From a checkpoint of a small transformer trained on Wikipedia: untied embeddings, a variant of Adam for these matrices.
MLP neurons of a small language model. Each row is named by its layer, matrix (up: input weights) and neuron, and shows model dimensions 16-111. Each number is 50 + 15 x the weight over its row's rms, rounded and kept within 0 to 99.
After each neuron's rows, "fires after" lists the tokens most often just before its 100 highest values on Wikipedia text that the model never trained on; "fires on" lists the tokens most often at its 100 highest values on Wikipedia text that the model never trained on. A number after a token or word is its count.

L5.up184:39 43 58 30 66 59 59 75 53 83 48 70 38 58 28 54 45 59 30 55 56 59 16 69 26 40 35 24 30 53 55 43 45 55 54 24 38 51 79 35 58 50 60 57 60 49 46 50 46 41 53 61 55 41 65 65 39 52 53 60 65 63 43 36 41 52 44 51 58 49 34 08 76 81 87 34 16 37 50 44 63 46 30 39 50 69 53 37 42 73 37 27 34 48 16 39
fires after: " bu" 20, " rec" 14, " S" 13, "c" 12, " a" 11
fires on: "ild" 20, "ir" 20, "ul" 14, "ord" 14, "rib" 12

L6.up398:30 55 56 48 47 73 52 50 63 54 71 42 34 55 90 68 38 57 23 52 42 57 44 51 68 55 72 41 53 67 31 61 65 39 51 68 56 50 50 45 47 51 31 50 43 49 60 44 24 59 35 58 45 42 37 51 44 45 47 55 64 53 40 60 52 58 47 76 76 52 93 41 19 59 48 43 28 63 55 47 63 39 48 25 76 23 81 46 56 44 72 72 32 43 61 35
fires after: " m" 30, " r" 21, " to" 9, " re" 8, " sy" 8
fires on: "in" 16, " att" 11, "est" 10, "n" 10, "aj" 5

L7.up550:33 37 75 61 24 34 53 54 48 53 64 66 88 55 44 63 46 42 46 53 39 43 47 62 52 47 66 67 59 37 65 66 43 42 42 52 37 23 50 54 43 51 29 50 56 68 74 44 36 65 61 28 51 29 60 48 62 55 59 41 58 36 39 63 50 57 61 33 24 28 41 76 26 09 44 32 46 53 56 64 69 52 40 57 33 27 66 46 17 65 10 36 34 48 44 49
fires after: "P" 15, " P" 13, " p" 13, " f" 10, " G" 7, " h" 7
fires on: "e" 44, "al" 10, "ouse" 10, "l" 7, "an" 5, "x" 5

L11.up151:52 49 55 64 53 38 12 43 65 57 37 45 26 60 43 29 16 58 41 51 27 29 50 38 42 67 44 52 64 28 70 44 54 39 62 50 52 50 45 48 40 57 57 56 57 63 85 48 83 41 43 03 49 30 31 71 18 44 71 60 31 63 52 63 68 56 78 53 70 49 52 37 71 41 33 50 57 37 48 48 43 40 40 87 41 56 49 38 17 30 37 51 48 26 26 35
fires after: " W" 14, " L" 13, " y" 10, " E" 8, " Y" 6
fires on: "oun" 15, "u" 13, "in" 9, "e" 9, " Se" 8

L2.up143:52 47 43 45 38 58 52 40 64 38 39 34 80 49 57 72 45 54 43 42 28 46 60 61 60 45 55 50 61 79 44 40 77 61 33 24 77 59 50 45 54 73 43 57 34 72 76 40 60 35 44 40 66 67 49 51 41 36 64 34 55 44 74 69 62 55 49 34 46 52 73 97 33 91 31 55 51 48 57 05 22 37 52 70 63 46 59 70 41 37 34 54 48 38 41 34
fires after: " ar" 27, " m" 26, "em" 13, " r" 8, "an" 4, "ce" 4
fires on: "at" 40, "t" 32, "pt" 21, "ag" 5

L9.up417:56 32 49 57 45 73 39 52 34 29 49 68 59 37 34 60 40 32 55 18 68 49 55 49 61 64 92 69 43 63 66 45 42 75 37 69 60 54 00 46 47 54 72 39 36 65 54 60 46 70 34 78 52 46 69 62 30 59 55 31 66 75 69 51 67 54 49 32 41 41 54 84 45 42 45 75 63 52 50 58 73 78 37 64 60 67 43 50 46 51 51 23 52 21 56 59
fires after: " kn" 25, "ers" 17, "n" 8, "er" 4, " W" 4
fires on: "own" 33, "h" 13, "he" 9, "-" 8, " Z" 5

L2.up24:23 46 24 18 70 44 42 37 27 69 67 41 38 59 15 95 38 50 39 47 38 42 63 40 40 47 70 28 34 55 22 37 73 52 47 61 47 56 38 45 57 67 27 58 55 63 35 54 47 55 53 42 40 94 67 58 35 37 74 40 38 36 47 54 41 57 35 44 24 47 43 26 65 36 40 42 61 42 55 38 30 39 62 56 47 32 43 54 48 60 58 54 49 42 43 36
fires after: " o" 18, " f" 11, "-" 9, "ro" 9, " ad" 5
fires on: "und" 36, "d" 29, "wn" 24, "w" 6

L2.up167:72 25 66 61 54 39 67 57 76 51 58 50 85 47 65 40 75 41 61 43 64 57 45 79 35 50 70 51 56 42 57 27 47 51 55 57 62 66 51 32 52 56 85 50 42 41 44 46 58 45 55 46 59 65 29 67 43 50 35 35 77 37 43 61 26 49 53 22 53 70 53 67 51 84 38 67 50 47 42 37 09 51 38 73 33 57 73 47 63 41 64 32 45 56 44 56
fires after: "p" 27, "j" 12, "ff" 11, "it" 10
fires on: "ect" 55, "ct" 18, "pt" 9, "act" 6, "oup" 6, "}" 6

L9.up174:43 51 60 38 67 29 56 57 40 41 41 55 66 55 28 54 43 43 55 30 76 65 67 46 38 38 46 53 39 22 50 33 63 58 40 38 29 61 64 49 49 31 47 51 54 26 57 52 68 43 51 38 37 57 84 54 51 58 09 60 69 36 62 46 61 67 40 46 55 18 54 89 65 63 26 54 64 54 45 20 66 42 41 71 51 62 86 28 43 59 70 73 34 58 47 40
fires after: " h" 21, " H" 15, "s" 7, "ion" 6, "en" 4, "er" 4
fires on: "igh" 40, "s," 18, " (" 15, "es," 9, " over" 9

L9.up44:35 48 75 76 74 46 33 56 65 67 63 42 61 52 51 52 48 59 55 65 51 36 49 50 40 47 65 43 53 34 52 50 60 60 77 48 68 34 72 57 65 60 17 60 66 77 25 42 62 60 49 24 24 32 70 44 42 40 86 50 47 47 55 58 60 49 50 67 80 61 53 52 68 39 42 34 35 50 48 43 59 23 73 56 27 29 69 11 68 24 58 40 46 58 26 42
fires after: " re" 35, " f" 9, " v" 8, " p" 7
fires on: "ce" 20, " me" 13, "eat" 10, "ac" 9, "ort" 7, "p" 6

L5.up362:37 54 48 08 56 65 57 51 40 19 56 60 35 57 51 53 37 37 58 51 48 54 54 24 66 60 54 70 69 56 54 90 42 60 39 23 64 60 28 35 62 64 33 49 48 76 61 49 87 44 53 14 65 29 45 44 39 46 42 42 39 20 55 56 32 45 49 37 44 62 51 37 48 30 31 54 65 61 52 51 72 47 55 42 54 51 31 51 27 47 39 76 72 44 48 79
fires after: " M" 24, " ab" 11, "m" 9, "-" 6, "M" 5
fires on: "ad" 40, "sh" 14, "and" 7, "'" 6, "ew" 5, "y" 5

L9.up300:42 43 39 49 67 68 49 44 45 59 46 61 45 43 42 64 44 54 70 70 84 62 32 10 62 33 65 29 42 40 52 34 62 65 65 47 89 59 65 51 35 57 26 59 50 72 34 49 51 51 66 09 23 21 41 48 66 53 64 51 52 30 68 26 52 38 34 80 52 65 53 48 60 47 34 55 72 41 45 66 33 35 53 52 27 42 65 36 60 56 31 41 59 66 35 59
fires after: " p" 15, " d" 15, " re" 10, " n" 7, " P" 6, " v" 5
fires on: "ort" 34, "er" 10, "ac" 9, "ep" 7

L5.up406:49 80 66 50 30 77 47 45 52 46 33 36 57 43 51 36 67 58 67 52 70 45 39 70 49 56 32 58 47 50 32 34 80 56 61 82 38 69 43 15 68 27 83 65 63 31 66 46 33 63 39 55 31 52 32 73 51 47 26 59 38 36 56 68 40 34 41 30 65 33 40 67 54 75 60 54 34 56 44 71 36 53 53 58 36 41 53 45 46 66 45 45 39 81 63 49
fires after: "ff" 16, " sup" 16, "j" 13, "p" 11, " im" 10, "t" 8
fires on: "ect" 48, "port" 29, "ult" 6, "vent" 4, "ail" 4, "===" 4

L6.up584:88 59 85 80 55 50 40 37 53 40 63 30 54 51 47 51 36 49 39 45 58 56 68 53 31 49 17 58 36 46 50 63 62 57 68 44 31 28 47 66 32 59 68 63 60 71 28 52 63 62 65 57 48 23 52 46 47 44 46 32 37 39 59 59 55 51 37 44 43 06 35 41 50 49 74 64 83 48 54 67 49 78 42 47 58 41 76 53 46 41 76 10 73 66 50 42
fires after: "|" 23, " M" 13, " m" 11, "et" 4
fires on: " 2" 27, "usic" 24, " July" 5, "en" 5, "3" 5, "ball" 5

L9.up332:56 31 39 70 45 52 39 50 49 20 47 36 48 45 35 35 61 50 56 68 39 47 60 90 33 43 67 75 45 53 65 49 61 71 46 62 43 57 21 59 40 77 36 50 62 96 57 52 20 42 85 79 35 35 56 30 70 60 46 49 60 58 53 60 37 41 50 32 22 45 59 68 84 43 47 87 11 52 50 29 51 73 49 59 53 50 35 22 38 62 29 53 39 38 22 52
fires after: " kn" 25, " ex" 19, "ers" 5, "ur" 5, "us" 5
fires on: "own" 23, "t" 15, "s" 10, "h" 9, "y" 7

L2.up164:27 62 62 48 68 53 47 48 64 38 37 55 45 34 47 62 42 42 64 29 52 27 57 43 53 71 75 46 64 66 65 43 69 38 48 40 60 29 60 32 78 61 55 52 47 32 57 45 74 40 43 44 37 25 55 56 53 65 62 47 39 40 77 52 40 45 28 31 32 86 72 68 52 78 67 38 36 61 55 34 30 68 78 55 60 49 57 55 39 60 53 64 51 50 48 59
fires after: " p" 29, "u" 9, "-" 6, " w" 5, " a" 4
fires on: "th" 54, "os" 28, "or" 9, "d" 4

L2.up232:56 77 67 52 44 55 34 48 48 73 70 37 39 47 59 56 95 52 58 47 59 27 40 77 44 56 78 63 42 71 74 32 69 47 29 65 78 65 43 28 44 46 53 70 68 44 42 51 34 40 51 37 62 52 64 58 37 56 29 54 57 56 40 76 37 43 56 65 30 70 67 63 56 64 65 62 50 41 60 35 35 61 74 50 61 41 62 29 69 56 77 50 70 41 54 35
fires after: " p" 24, " 19" 22, " R" 7, "-" 7, "–19" 4, "e" 4
fires on: "os" 53, "2" 35, "1" 6

L6.up203:54 38 57 70 50 44 20 63 27 63 25 43 84 51 51 41 24 60 29 75 65 26 56 48 48 64 21 46 70 59 70 60 45 76 29 40 78 50 55 81 25 71 31 49 49 69 41 50 42 59 57 51 42 37 09 60 42 62 44 50 63 55 57 81 25 43 41 32 38 46 59 76 43 52 51 45 33 45 37 60 50 50 59 46 54 56 53 63 85 46 99 50 56 58 42 45
fires after: " al" 17, "B" 13, "er" 7, "E" 7, "ount" 6
fires on: "ry" 31, "N" 20, "bum" 17, "L" 8, "ly" 4

L9.up254:49 39 53 57 52 61 35 33 68 10 77 42 45 46 26 46 77 49 62 50 34 24 57 56 56 37 33 56 75 48 42 19 37 35 47 13 48 54 49 56 80 74 47 49 69 55 38 48 52 56 56 40 38 37 54 54 32 59 70 79 38 65 61 60 50 46 41 49 35 48 37 69 09 58 35 62 58 40 55 59 47 25 36 37 71 67 39 50 22 21 60 62 43 37 41 49
fires after: " J" 22, " m" 15, " al" 14, "ar" 7, "N" 4
fires on: "ap" 31, "/" 16, "-" 10, "ong" 10

L6.up266:39 59 44 50 62 24 20 26 49 52 69 53 46 42 65 53 53 60 51 73 53 73 54 46 57 42 62 52 30 71 62 55 47 56 52 88 56 49 66 46 57 60 82 41 75 59 33 50 60 70 68 55 29 45 67 46 43 37 51 33 39 24 53 55 75 46 51 25 96 31 41 40 46 30 55 43 29 49 57 46 47 68 26 49 75 71 92 57 21 73 61 57 52 49 46 42
fires after: " m" 23, " p" 19, " M" 10, " P" 10, " N" 7, "et" 4
fires on: "et" 62, " al" 13, "un" 7, "an" 5, "en" 4

L2.up122:29 49 45 25 69 48 48 27 25 75 48 52 49 48 41 68 49 42 61 39 39 29 55 55 36 27 56 52 48 31 22 49 64 57 53 54 47 44 59 51 40 77 20 42 62 50 63 57 66 55 56 31 37 76 55 71 24 47 85 54 44 39 61 48 59 49 47 31 55 57 39 46 67 26 74 42 56 48 57 34 54 70 70 42 53 34 35 55 47 48 24 53 45 42 38 49
fires after: " o" 19, "ro" 13, "re" 12, " S" 11, " to" 8, "ra" 5
fires on: "w" 70, "wn" 30

L11.up406:61 31 63 31 52 62 52 69 53 52 50 66 81 47 42 57 47 48 39 51 58 71 53 62 43 37 47 47 39 33 24 55 80 37 58 42 56 55 37 55 36 57 72 36 43 30 59 47 20 53 55 96 42 20 40 69 45 52 54 86 58 27 66 56 61 50 49 42 64 75 50 81 41 11 60 24 47 49 49 51 54 52 26 63 33 77 32 40 61 45 21 75 60 37 45 47
fires after: " |" 51, " be" 8, " S" 5
fires on: " D" 35, " Te" 12, "ok" 9, "f" 8, "and" 6

L2.up43:66 46 53 47 42 58 44 41 34 48 37 38 51 44 37 64 59 47 48 85 53 57 40 46 65 69 77 64 49 75 81 41 59 32 80 67 49 53 42 56 49 46 30 56 64 58 51 46 57 31 60 61 52 62 60 33 44 34 53 63 44 64 63 75 58 65 73 57 24 63 71 77 41 45 30 24 30 54 56 25 59 45 46 49 53 37 44 59 30 47 49 75 59 45 43 42
fires after: "ce" 18, "em" 13, "-" 8, "ul" 7, " o" 7, " the" 5
fires on: "pt" 54, " 19" 32, " War" 9

L7.up551:47 48 63 57 61 39 45 33 55 81 74 66 23 49 31 47 35 54 39 63 57 59 54 39 62 51 56 59 39 28 85 50 48 57 64 09 34 27 65 49 60 67 18 61 73 46 64 50 49 48 62 43 45 34 70 48 34 58 86 51 35 72 65 44 55 46 17 17 43 52 38 72 79 02 48 26 38 46 49 41 66 50 48 58 35 56 52 18 39 22 52 35 65 42 64 52
fires after: " Al" 19, " l" 10, " W" 9, " y" 8, " w" 7, " Y" 4
fires on: "est" 26, "l" 15, "if" 8, "eng" 7, "oun" 7, " March" 6